Part of a small language model's weights: normalized queries and keys.
MLP neurons of a small language model. Each row is named by its layer, matrix (up: input weights; down: output weights) and neuron, and shows model dimensions 0-191. Each number is 128 + 32 x the weight over its row's rms, rounded and kept within 0 to 255. Numbers have three digits each.
A block is one neuron, or neurons of one layer that tend to fire together. After each block is what it responds to, as a language model described it from the Wikipedia text at the highest values.

L6.up484:132120080145112192146102156100092102097150111096156132132137154096132097126051176105149144126117136158036111121175108147105056182191157077158098140153093117062145146129112115112195161123118095124092216078191129119182182145193128134132124073109142090126169131126130087191157119130120095144151095152148170121099126132141175150099184117110134143176145111133145057143118110129105116176147096153090142185159114164105130134122149129109088139125048151190111140102131141149119124108178154207170123144134115132120126174157185159133116168115149086170152101107098116085124163087107114130
L6.down484:147112149132177150116126111109119136090167119118122085138040078033110078087127170140106120144141112114105148118193131144137102194176156119176127139140108142102070143123123120124074133132142100107152173133129103142156158143132120154086190103135135118117148133139124159174122129104149165087088135211112180148083104150169130159108087136082158176143106151118143127127091135113124110185112113091106183108149108118109102118179161151088107187104122160155146066038117143183144141119187164147191049094134141154146182096132144092136110157135099109137082096079119065142152141053084091138
L6.up504:163120094155117193140106145112140108095162147141165139078133158107129131142055167134159106119130109113032123121167141134093058156188114145131106096156098134101111150113135116109212192140060100134131196097182133108160199114172103112126132076086126135113142153147094092175177120168088098135169132143151161117124118127118163103135138076079109146154117136135157084160120153127114087178134116142109161170180147128147119136150127174115035121120088133164070123153113117138116218118179174147123175147160112135145160147186149160152084139147124113164126090115090102062106188096091123137
L6.down504:136121133190172137129138119090123116095168114125148117124039095038135126092129150126135116171096137127118138083194116121078119194151171115156133168128072124124080131093126123081106143113129084100126176133162095101178164130124117135072201072150144144120155120151134130171129128080113180133087092201092167094098107150152117120130098118097153131152108116143120132162102117133123113172150127150112139114115109101050112146133167141099098165133096136171123106081102176177127131155219146128184072075126157205151164123132156111143076193115095123108070115064104115136155155079120085173
L6.up687:112147111154152187130128152098113130121119165115136128130144145091123174093102170098172176112098129123096134077137115161103106147147092104116116116198087184116135103096221119107206142145101077078110211098136120136162179145192148104128086138111134129121134107155095110111126107096142151114128095171115177077134115115133163145110100112068173107109135090162149068126104108112169077188131078175134145122139154128106104112143148178149101134112050127119134137110104154125131184074151155138179157133114124131125097190164219102125110149084148125147117088088101120065066214074135130159
L6.down687:164097161110195135118163100087075138088141103121176132130109112072120106143071152119144131120128102104093165101124167090109112201130172082138125173108146131107139104083155127121090125141118093107102134170124084109171140152116173165052148084127120162101094136196132153124118129141140137139073133160101126121060113092158130112126145132103209147114137145158150126141135122122124120181159144087080180190171153100069117170115167144095106147095117125192079122105124128162186131165169128119212090097113152166164148107111151122155097178192094195098095107088059136141169180093068145132
L6.up739:162130111164139169163130154091117110131130139124124141157131161058112158135036160140160125129104141105091133102185122172123105164211086110122115111160103120095126154113058124107217160138108081124081193118135124122198194134141117076116095101103152092108138138134102086150176104118104114116123089166137157096118151127125187118115154074105106124135124122138147097162146155128161055184132132172110167144170142130106093148131135125136080141128090134129065136128106123131113182151148168181162175145144101117136143192146176151174099120118132098162127094092095075075051200054096099148
L6.down739:148132152148167138109125105066129117078166103132136093165011127062118110108105170171100116192121123131126136110182147126126115174146189095174116151142087143118102108102133126095143119149131061112162144155097059105164154142142157139068173074136136163134146153122142125188139114121143153112079107178107171135084092160175132128133132142099181146108081126153132135158117126091115129166178128142102134124170141116044097125149141143113111160110137153170145067092093156190147150160203137130193069094121179168154156100088177108145100176139090103128110138092102115119148155077060085140
Responds to: Section and paragraph starts

L5.up14:113133090102153105164120157103129085221151134110116170196134119144118139143041177161141136137108132042118158150081135143148117110157067135140137086128129160083120125136146124108148132176138112065098169091128110128166142124113091099094146147126089145105127104176130120191142131144112151150138213143141147078133212161138147094132133140081163083111159090143167067118116158115140040128144155134124114114091137192112161219164137121168117142195070129151136145108107133136111129184113096192162158082178152112140102162165120166143135140139105136116128087168135164137103165107082129067
L5.down14:155166139098161137207133172090117106175137113132193178100109078063108143113163198123126208134121122153176125098112145109197144080122122166105183164102136127154143178131057114137148176079107129177118124106177100114117074125151133194087084075064173124155165131133165090131193123138096125134079144121185173113067120135131173088101103174132139108194073069134140106146133102131120128103119130136118107136150101114152094077177126118096138078065158113129114121158136086156131156122095120100133175129114094209153142143096126116164155124127150095118170082141144114124131155157106138158
L5.up117:137163109129122151135124111134121102224149119096061125221150136138113122144054208133130143113114117160162050050181123154165090110123098116131186156077105118088163196097102109107140100143168120126071184132135119139101202091111123069132118165104123108097163081147107116188175120123100053113083132166124174101135136175150145121145130139115092117109141074184073164110087112160130112136126172138112103133148186177130178150168125106121178134114125143135136097159093120125117173121197183197153105097125128086117117117093161137165142152146151109102129129123133118105135139124160147099
L5.down117:103129128164142157150156144181146175137075114120172160088155112126108089109069137163162103109192165136145196138140111121127127166132178083066068199098184123176167073116162149116097149087196134102141154114115108103145098085183152150123094078126145124137100168133112085148122109100170146113134116154129219140115102117132104140096111166119156150097148165096124137128119175138109185074124112131171136142099106116105090170116160145103139109181084173145157168092096134130107185116180080109116117176074057104102109111092147127178134138183190181107117100118103083106099133072163150107
L5.up285:127110132111012151106141161184106113147125136135171077098135180106100186118095165189126084138130094075076136147156119089146130142141207103158133130127143112135144189146124081055111152094114116118106079127125139115084150110153133137159108070119150125073090149088149096111121112077162138142101132076123132141076168160114080124126183138118143158125175214193165107144099157113155115099159106158109050162182166133079138102124123196109092177138132178132105146131139105111156090164131125151080122093128132096177124108087151132160157155193135137136138075195134147139132114127127177132
L5.down285:086162104117119163157070104135088138157145108140117109096215143099118176150096138134108074168156168079163133025198160133067103165150151137136140151077145120130147109143065158111125148110081144148108120121142158130155087113145111118044183151157190120116137124146131165163139174170145151154077146159162149169089105181124164173098164110090134115126173094161069125192063116138112108101053084159061111115137147086130122101144105133118086155115100167127137067110085110065127156143131126134068144204117108139159137174163153131116130101154126108107113103127107145142124151084140125131
L5.up418:121161109145126150152160089157162114122152102158127127122149165111095094119078173136186137155133034122096088131140122141112052138118102140114132140128163158049096127166168103109099133161090104132114160127194152176134161140116152124154127135092117123102115181146120106160089152119050155215098144097124106105115068138151175163145186098092085171125124120138110125099120105188193151096155105211087102122130141175112122099122128132122159122091096189096121136172089100132098125171178151158121061164148057111132110151134157193123093163146098165144075120139102076090159096066121111122
L5.down418:136159117123103115128118145134123123128113158130166125161099101145120162072143168168096135168141103093223136072117120135127075117121189131168116084163164159166133105140154138106143175139140082121104132152115076122143193074150097089090126059093189124157076166142163154124105110156157144093096167149084127085060141142108137148170154143164172118102186102189100142152139169120141179042148144118081101164117246141177123110123155164084126135086143194101083142120085164135136186093120149165148111119108137133145145124151139187120100125183149136105106072149134097164094123105149111131
Responds to: Wikipedia section openers

L6.up110:097114086133137103114131126130120096160126063159093131107138096217140154128126148076136117144131148129021070100161112112139109148156155078137123125157144131120109148053118136071105159151126094096130122133152122089156118162105182138068090119202135144101203189160122113205124102077147139148124118171123200060182112146085165161111097170140132096080116137086100096142108076122144082125164117157116087158102140110075169166177107148133161154129121141080090143155122155089076175121180105140064070132169122137122110144148083096093132158155110118128110068136147161116142149121158141100
L6.down110:156151130130172147146082147179159139067102112163079121118087130122116102128124131147177118087119088133117138136160194133138080128117128187117116126121146092110226126165105100079128113113136093151196130115153114114120097093141115162155130148173146110117124134115187100163114097115117126163164133178134084139152137103096057123110134119081121112055096098021116113141087124084085156168153071094084197153083135154103106154084139139126160119152084174071170092118087144151160198148149174168109173196123154102096118136166097142086117136127161093095149193145087102157089125159113114108
L6.up293:164128105105145093123106102090141187129106151121123132111156126132073175161167112091166080046099151137140194163116120091096108095112205119091180146152098166134168155181081135040154140146081059091100088179186147106141120121140164097067090148142125153124077170146148078146091149121090121142127084141116122096179138176137098085149110086100152182142091138174151063092167149191136101089160151144137105126119157152121082066183116145153154127112137119135115133147053091135091117131161148072135110114144144185148110153107106094080097149146156129079142109160160146093113129125151118119
L6.down293:079189146084144088175097121161151152157133099132080111166071152085150116148098158111151181133118067154117115146069100139141096141078158091082150115148120086131106119142110094156100131156101149169059172112161113128122124129123145150121110181069151145111146146130103093193125145056131148157133158080171112139141197121121125119130061166103158069128081134082105109118148135091135130189133129100149194154093117127148114119118118097161152122185161097129140120097157105224127122097177174151117165104105151155115138153138141086141137143050062139157221135138128126140058132135118058109
L6.up353:123154107081089083145145070114098116123153121187111146051139170116128138140097107066147060036119144105106110085163126108070101140155138111131147092105141099175128079131132117107095123113145131049166110112107129098073106077119129129125169106154146108057062126086146097140078114130093106147107184157141118126177134149143140122143140157129135114140123139125154099162173147113148105068126135125142020137103126098143121075135144144158146136210114097156104121176102134083031139114170153124158156140197099133135097111147190147084144148181109140096182073135147165104106128123149154097
L6.down353:076091082155091075091102113110086107163196143157089094129118135123066154148108177152110133145160112108124136136117143174221143101132118193144064132150180170179181130116170120158171132157124123186130123089132121151047115068152134099160161080149162109144136104127208152172150121130199110096135112156117106163164163152056114141132114111125139167110148132134159126161108086101087139098069111112141144129153159124196152115121171161132100108132117146139117132061133143199128149044127112142069140149061170125089089123148101151127164093102148120156138151124134125168131093080134104099
L6.up577:117163129141097148113173114098068118124160135139109136084139163118108110089148118056118087097092159140116105080135119107096063134138199146138201111104152123164153122166121056107094104119138123055159113117153142118109134127089102107120128118117165113079067154094133132139071147109034103146124146134130084132122176118158140166128120087175158128156162127091168116186195158105156171063089165151131134111133130115098167105123142138149092161161116145129116130132152098058074129149200134078125130109177125100115123131098196143090173149152069088109119111187166189137046079100108114106
L6.down577:112119081173086136136135100114132150085115150155102147136124117103069181140176171170179151096150111052093114137092126179188172127083124178127109145118102140142190100169127110185134157122134141160123157076127125151147074121141102080103121142148170059089111125153148122156173129155177144106138106132147135111174212154013109180118163117176141131161167148109102124111107117121141120159088112134113159067139135112191171131110116108117117163176103128109190094112159115146078151079124101105100109124076177151128133125131097125121185059150169140175135126153140178185094106124145062122
Responds to: Modal verb after subject

L5.up35:086074132102051155203121094121129159133147136176131143100123136183144148218099156154160166109119116071102093120173121129112127125138157176211074083126128161091093183116192100085106171181137125089150164168116133128137094163073111140155143138181105094123093103149077107130104127149104057111169120118156157169158125123123159117108149112172145128153159177116130161112155173097135112108124174181133169139186136202133151132183151139155121089133106162157143082138141149084102159162119172136156147159131135122133141223162078127076100104158101140158164180135171157116115134123121155100
L5.down35:010157100135186075113128111093129083155178116103142132170037122084104085068149138136144111131106152124185127110143139151096111180141105125159142090119121083156097081140146131137038108101142200083172124166166103153109031089144132110103166103111145102103140115103159152118137150105126170100120151125109131162098136155160132128117153119094070095130137157158077140143099132088114101157163146130096084109093148068108097196144103118076096172177168132141158101156102157158133105107142103139086122145077146172123082129146133138133164117138139076165135146150131056204134130133101105113
L5.up51:127110116140144097159086150098118126091142079142112142127128117144077127203076159079149148128134150131120084130134126175155094145157149089117119183138105073106109155132109109125144174151154105134084138134134176148127117108142189100121131141124126081121118118161100099125062094176092095134074208167149118114171185152118088096149129119088107162154105170134155151102132173157124094124174153227113142072148160130025174139097109125166086083166088117238170119128147111119055125168110175130119135063135138153132165191154135121091102137124136129162141132112108139125111139042108159144
L5.down51:131104142134098175134081162189179115149143092151164087126143120096117159116146089189096148160154092128175137189136181119108095143068065091174165062146116112133177080163149128103140105112100196086188137154145158158074149151138173148143140151111101101115111085111187102126097130150154156064120103089141135163132068119152100123169160195105119169107162156131157090156074143105122145140130109159107067135173121147093164064205119093094132118147201098159135178101125129168175108100129146098120109139124094134113111114072092134075113120110097070153142162145139081144110131116068154143
L5.up253:094105060125129142130105178086153133149125100191103180132120138102120133180128079144088133093132084149106117125135108159147146116137150097189179138093132147051091079117175106094125112146167138111074106131118160114110171072127168091152114096184113104127126097149111097077107112133117132186084132119142182087141201146131155093183114105129160118123169168130185090130170116163149090169151216162114112134135145184109127129130104122189083065174160147129138150140144120085094130196095076151141167076164098074175150117129111118105124141162106094165171113127182140101073125134194160092
L5.down253:105126140162125173095121123122139156117143174088131084142052157075133131051123186155160140161106155138179078123104082142111170138130108122055125124152200077167188109105140167126147175054070114225113117173107156117126143134138138114190119098109124123105133186156186184101137112124098124081144098112123130133119122143109112157128090092085136087099135143160088166164112179104120148146120100139053091095175087097113124124063115067080163083102156181160117136132177137131150130149125134087146125145096133109131146107150124145140100180111098132096107093098107114131200118179150095076
L5.up480:115105098077086131139150078155171152135114136088159085109098103123121083149078138162120170067099136171104113143115120139103085089224167120084096118102130143124106218118163130048088111175119130142119128168101128138190138122158117160158143131094084135140179105098060132141160145126082101101161102113144146186175119145123109178139069159062137151140129165150158154113167141065139139095141146132130151187213101088121140125090092089190132115148127147181106103140117084153137140205092141175121121174113123159140175150152089150102089115136110096179132104131101079105138153103095108087
L5.down480:012136133140160169131147128084156101159173111140131117129009153109085117061106119160137126190125148077170141123144162169107130186144110146138146096150142128175142090137130121105054169105151210109166090107142114127118096091129113101103143155144136087059121144120138117175169148121148194088098178121143121112124139170179130132123147114110119140153137167138069153113120142096148123103197162136115108100130118111108103107127115124081110112139201147176208105124110152142164108114146147107129177126065151127134115151066138101168177099096155098165159149187141117173168166153100097147
Responds to: Table cell separators

L3.up172:175130088037137093138078137113137139118130167136142153073163100152101130122142182089185114108128128073130066105117066104111120108136145105072142099155120144122120102119137151077138096167096108128139073133130143086145074149137155058054114164116134134118132097155086060194088120059091158120098116100153167124150136132157171143116135071173119151107140132131094102150107102189149142147136137174136101104110129160116130096214134193163147109136109124107158130147143141059091194133168138097135077170134115102124085128099140116141169156167194075094141076174167119092063146131171122129
L3.down172:096152129100101125189079107151171113119185163143153096098145171085133133088190126103173093133093114063114112144168107082182132153152117122112067104109123096125163115184145060102112158077129122155094189080108126145150096160140144140197081183146167115115112098117123168140142128129108120110109124130144164110142188145112124148147109151136150108101114081152134163151104210089131146127060147154036124127075138134192091151083051105122166122157154129129130127117105120168154111101175169183142191155074161126098161139075084145110143118094159140151153103109106138139154149182191095154
Responds to: Predicate onset after subject

L3.up612:099103119117083096175112101141132148087125157141085098194122130120106108087137122101092127105130129146092111106105108144157109112174161101157179145135182175108118127094092120060131120128088148168109120166069171126166105132084151134151116123052148093130132074092088137101124084164078022128158143154164165115078186114102170159106142155122135166086157133164175145084132141170171122134122199129147170092122147101091147155068110120195136105108147155118067149146117067105099189164089148188094179095119146097157084130167164196134134112129123135128120109158158101108081123068106160110
L3.down612:110068136113134159120107120134144134144165152199133125149086144157119081148122187186133158130180123145118095113147089154165135132136135146124143147153180087165133180107141126125184144147136112177094095161135203100113166189131170070183116067083131180136112148116158164122160113144109099019172137147164162139141158129115145120152129147116127124109169142131114137137135214153070123139097187141145113122129158091141112170080118070114194115096121126127099114114127136121144191128048112127120146123085131171147135148147130127087159128173193134173131164122128111127121056084069145028
Responds to: Table cell separators

L3.up244:136102109149082148134136108106132123038204127091089153081133077101130098086076163162178063152118161111065136131193108088105076114164125136183107135131160137129123172106074116128171170104048115137192207113107142114182170096157110152159102110096136133133122171112112079134128131128071136145169131132144161091141130113161087129121116150096116146126137152136167115131132191109133129135133150135152229142128129126160135126109125148100121126080110185191122141177125153148134170103156144111038157151196130157145158160109084130126110091162101131186087170142099113164168174118090137121
L3.down244:109133105139196119148148153136102128160134150123176105057079121093132140135112161101164160143097143110119104119204104115087162175165189132158140179121153128052091182152093131109176124140122103128135151104159125123140170152119048121068147110151127138130165149108092093128141138127117129113135158171121160096063113167091140113137144089117080143132116085076112123139099134136092120114064114195093092154151121132004144104107141135129131139091108146104139112097127115124133147133207132101127083110147120192145172151157228164169137190101145101155160178090074096137128159082148127176
Responds to: Paragraph-break newlines

L5.up138:133174138083115071081154115146121106165102138075139137159135084175146087160108166096107171081068128085115055112137171156104125147211156099132143090168128181124137157174137106116104170143098151122148164090128125154145183160106122094044127149101146125111141094160102131123136160121137115113153144166124177173127121139169153139120105162161115162108155100111106142165108169098199117080156125105098151150105095105092231145107074111152123119115109129131185070165186098130130190117180162131131149152154108119144115146122089129147079122116181053142136161137176184144066202132123119141
L5.down138:094096190114117105129104145136248148078210160109150131116132149106145150077164139067093145111129100147137121133088118133139118092114110108125110149100167151129143126159128096076066162065133147167145122121172109157129141167136113132151112069156153111128121128158146083154179215120189146127156189064131119155158154165149105172149130089122111106077153104167101070138181162107185152105163164149164092156097177122098144120120167131095116109126108091150141153170129188133087181114067119098124194120093103128077128156082107148110180117133158129062140121150103139107162120192121138127
L5.up212:095133055133088115159148127158112128126151117115139130126139133210123171105137147122075129137166088061048094144148135103176130132165144073160107157148157135088140142111067113092128180123112139114162124116105111106124125128156149127075138138149148189103186139104112084180170058101148110141171145173128159099148101194109121135123107166089137097121122098137102085099120097144122120127196180121038113131104128143106134103157147192142153105158154163137145131113069138089074165110162148148041135127131099085120123118098108101213156177206141112133116136128200200075114147125127143121
L5.down212:124162132161133111138069121213173110053141122130066138058120142158112092173142100103150112054063106117130111137148117152142107152147122164093111157083177141103172081157145134085117141120153121122126141157138145139145102141164118094128181147183144115094150173071162113114174133076168129148133106129086082114122163117094084157066169093122145099107052106083079111135094174083117145096147120152107171168133127108068138140116144129084180141145057125054066126120131086156155165158104175118154147180123121093101080126150138167078117172117116125104137113137165170126132090130167112053
L5.up580:100122116086164090163129114150119154126117112118105130084113114149164138159131171080114131087112111112117139119098108183114085108174196111145136136179171145103137101163166140075086167191086132092072169064113161101142115116152147086099115176124148140105122137207118109154117137119119127116174175130147113092157110149128191117167132097114134120119138102141062154096124150108141095126217131175110147140112080111071192128151074135198130169116130159101145098149145153098119158112188140117085158159143124076120124181112075115048162138122131218187138108124138095099100187116179199130
L5.down580:084153156113149148150108125119186183084129126165120083119123087126145124064159149083151089099087112086152148128151129110101106130144081128149112127154073128111218157146086104029134178078120180111150166097168136140153126141117138083080112108169152088093076189124124111115169129170080133130138113116119120110139197147127106168120120099113129078153175166120168188184191160093097111099075078151086103164151125165175161139156106084108143104187118172057104102099115120117134186144162195144123154117138117095157100156139140152079130170092120127095158124110140154101134098103119113189
L5.up685:132112115111146172138077130081114141119122100082201169143133145150129149144147163132118196129111115149137115139119131151162157119123174084172154188156163174048163184117116121077125189124100084105116060149125127090167165107164186074091087107095146161110160201139123074076168053144152139132144103187140088126154177190108143147142132130133124138112120108135114090081134123152183099144147145099107127150108179112120120177122180153198126128108129144133131097089127114155123130082135175148102142130133129127125199156227139128168112166171190139136140137146123155091084174131100196115
L5.down685:117185142170128115130132125177162105081111114054121139129121116092107130143130142129074107089064109125145127099129146154151067145086142171180158127167143109104145089206128172111131087147072108110134093155143118119147132090097160156163150138172136143092149185137140142105170170062113096151126127098096139149133205095125151101155116149115126181120116135128063151127102201115118160115128119142101162151069112170085140097120051172130157150158119144059101113075086126115078131092133099110082176106184158174088131133167128183103135181062115185100169136113186140131134124182137061147
Responds to: Pre-verb auxiliaries and particles

L6.up107:108111092146146117170149110096131097096131065170091094112122115115116123154107164076159109097155097081050092160112130175140114083117168116130199149158137116105107088130122115123093104165043131152115110134114205098114102060139170097121066083142119175107128143134124149159088124145065071133131102167120229068158103123140188152148141151126076143162155147116127118107145155192100047135156146151128103107104099124085142115089129137189146148131111162187134180103128075092133088155101119204172145137157128134142158095131104129094126128151084144143117080109138148126154167116201122110
L6.down107:141028125068120127184097114118151108098141146133141140109029132135174118151117126190095105162184107126128120148111169135129121088126187067138160187134185160157162104038186126211155099156108082138148096142149096130092122137123158121173096104080124108112118100115148119181122140102121154115103131129116130153090114130118140144057126118149140095128149137125131119131140112115128133122090204171139177142101090123103205075111111119120156105162126149108140147135171142142154168112087149043145115170141120106090162159053103107090120052111113116179131095093163147135123120144091058136
L6.up564:124108154156058161116131081112094169144170066140127109107128154133147170154150162128112153172128037192091095149109117125150129091183175136115076108188158140119141086093135125172174144208154070130127134080153139124168178149114161134054099061100145161150127180161162135129159109082134144199126116156148195138160143205068173162099094116143106153141156119113156135089103111156082109160173111123146150113139084127117115139108150156138123076114127171122185129101164145142126109162096166174115129083155153077124121166126165139129109183135152133149054142101182131162098123088120114106
L6.down564:111125100111096098109184164152151119169154166153125132104141172068108105182131121141121141091104154078160094124173152141119167053125096185154126150069110172117190101128134171131064142116107113142133121141150114135166127116169101188130188106164149157063144130153171169165131134142104104141125067124093092150110065155146167147142099119145113076164170085154167130094155111073107171129183124109105118117105127126123168133120119140069079096137094120097152126193079157169103108149096072171179125122064148204115154162105113199124100141137105113156154068137143111120144186204163110118
L6.up710:140086101129066115143143079123134095152170109138090115132116162128105123191060180128140110125127090080070110134188095126173098153203124145119103086139120168104136173200108076111147164132091108104133137122130115132215123138151110132148117118132094110144111109139108111137102112111120099128131128154136173170106153103116123142112114129155134093149171111141197116133138205101194112120140166168114166173205078149095178151074118117166104079122114204143145158212151104099110167218108101133183137132160108105108135143118134183122158110155085121183170143143120174141113163095163100065
L6.down710:134232109202195101125116121116156144152194109090088128118019168139105128090142133160088103086094165152123124133129145192163099129077126082100115137165137106158102072091112126156134150115156165172102131117147126086086153121157156103105153055109109069089118165146161102149150131109115083054178120147110146087119172140094189092128100091130134133132054102123089115137135152118110124219121215130118103129096122108142098141211089149086111109113161108124162126119151127137115159145092120127182105131062167124146118123136152104114126122119167096131124103097148137097088125162102132116
L6.up733:089126117152105120136156106149129143166149141126129102154088110123104103156080172149144148116182141114073089165117149149149066107150112133101192130168138196088135136173147129077126147130079113159085139161062159086141112114139140100123111083116069095117128071179093170136124086156077085082124159149104143081118159117105116141152118156096101143129169122170169123107123196152107138140166172153108164150173172119042165216091132112179114083088145132118108143134149125142098201210092155179138123119154115131139177116115105181078140130137074155189156093163136141150115120055131132079
L6.down733:113138119137167136129113156112148083123255128111109134110013175136078123082118144164170142161118114117136119198193147181113097134096142148082138149151120098165128080094129120183203132127131147106137132116165165113106129063145170107088147086119120102098122154132173155163124161133158146065123154108130154114116139134118161108122118106170135085156106123124087104150111198119121144179121255144095116099135128109123148090157125142109137117150113126130144104117126151140141170114128105127140115145097182123116127136100122119117139079101141105153112150090142132093124096140095139079
Responds to: Separator after subject/number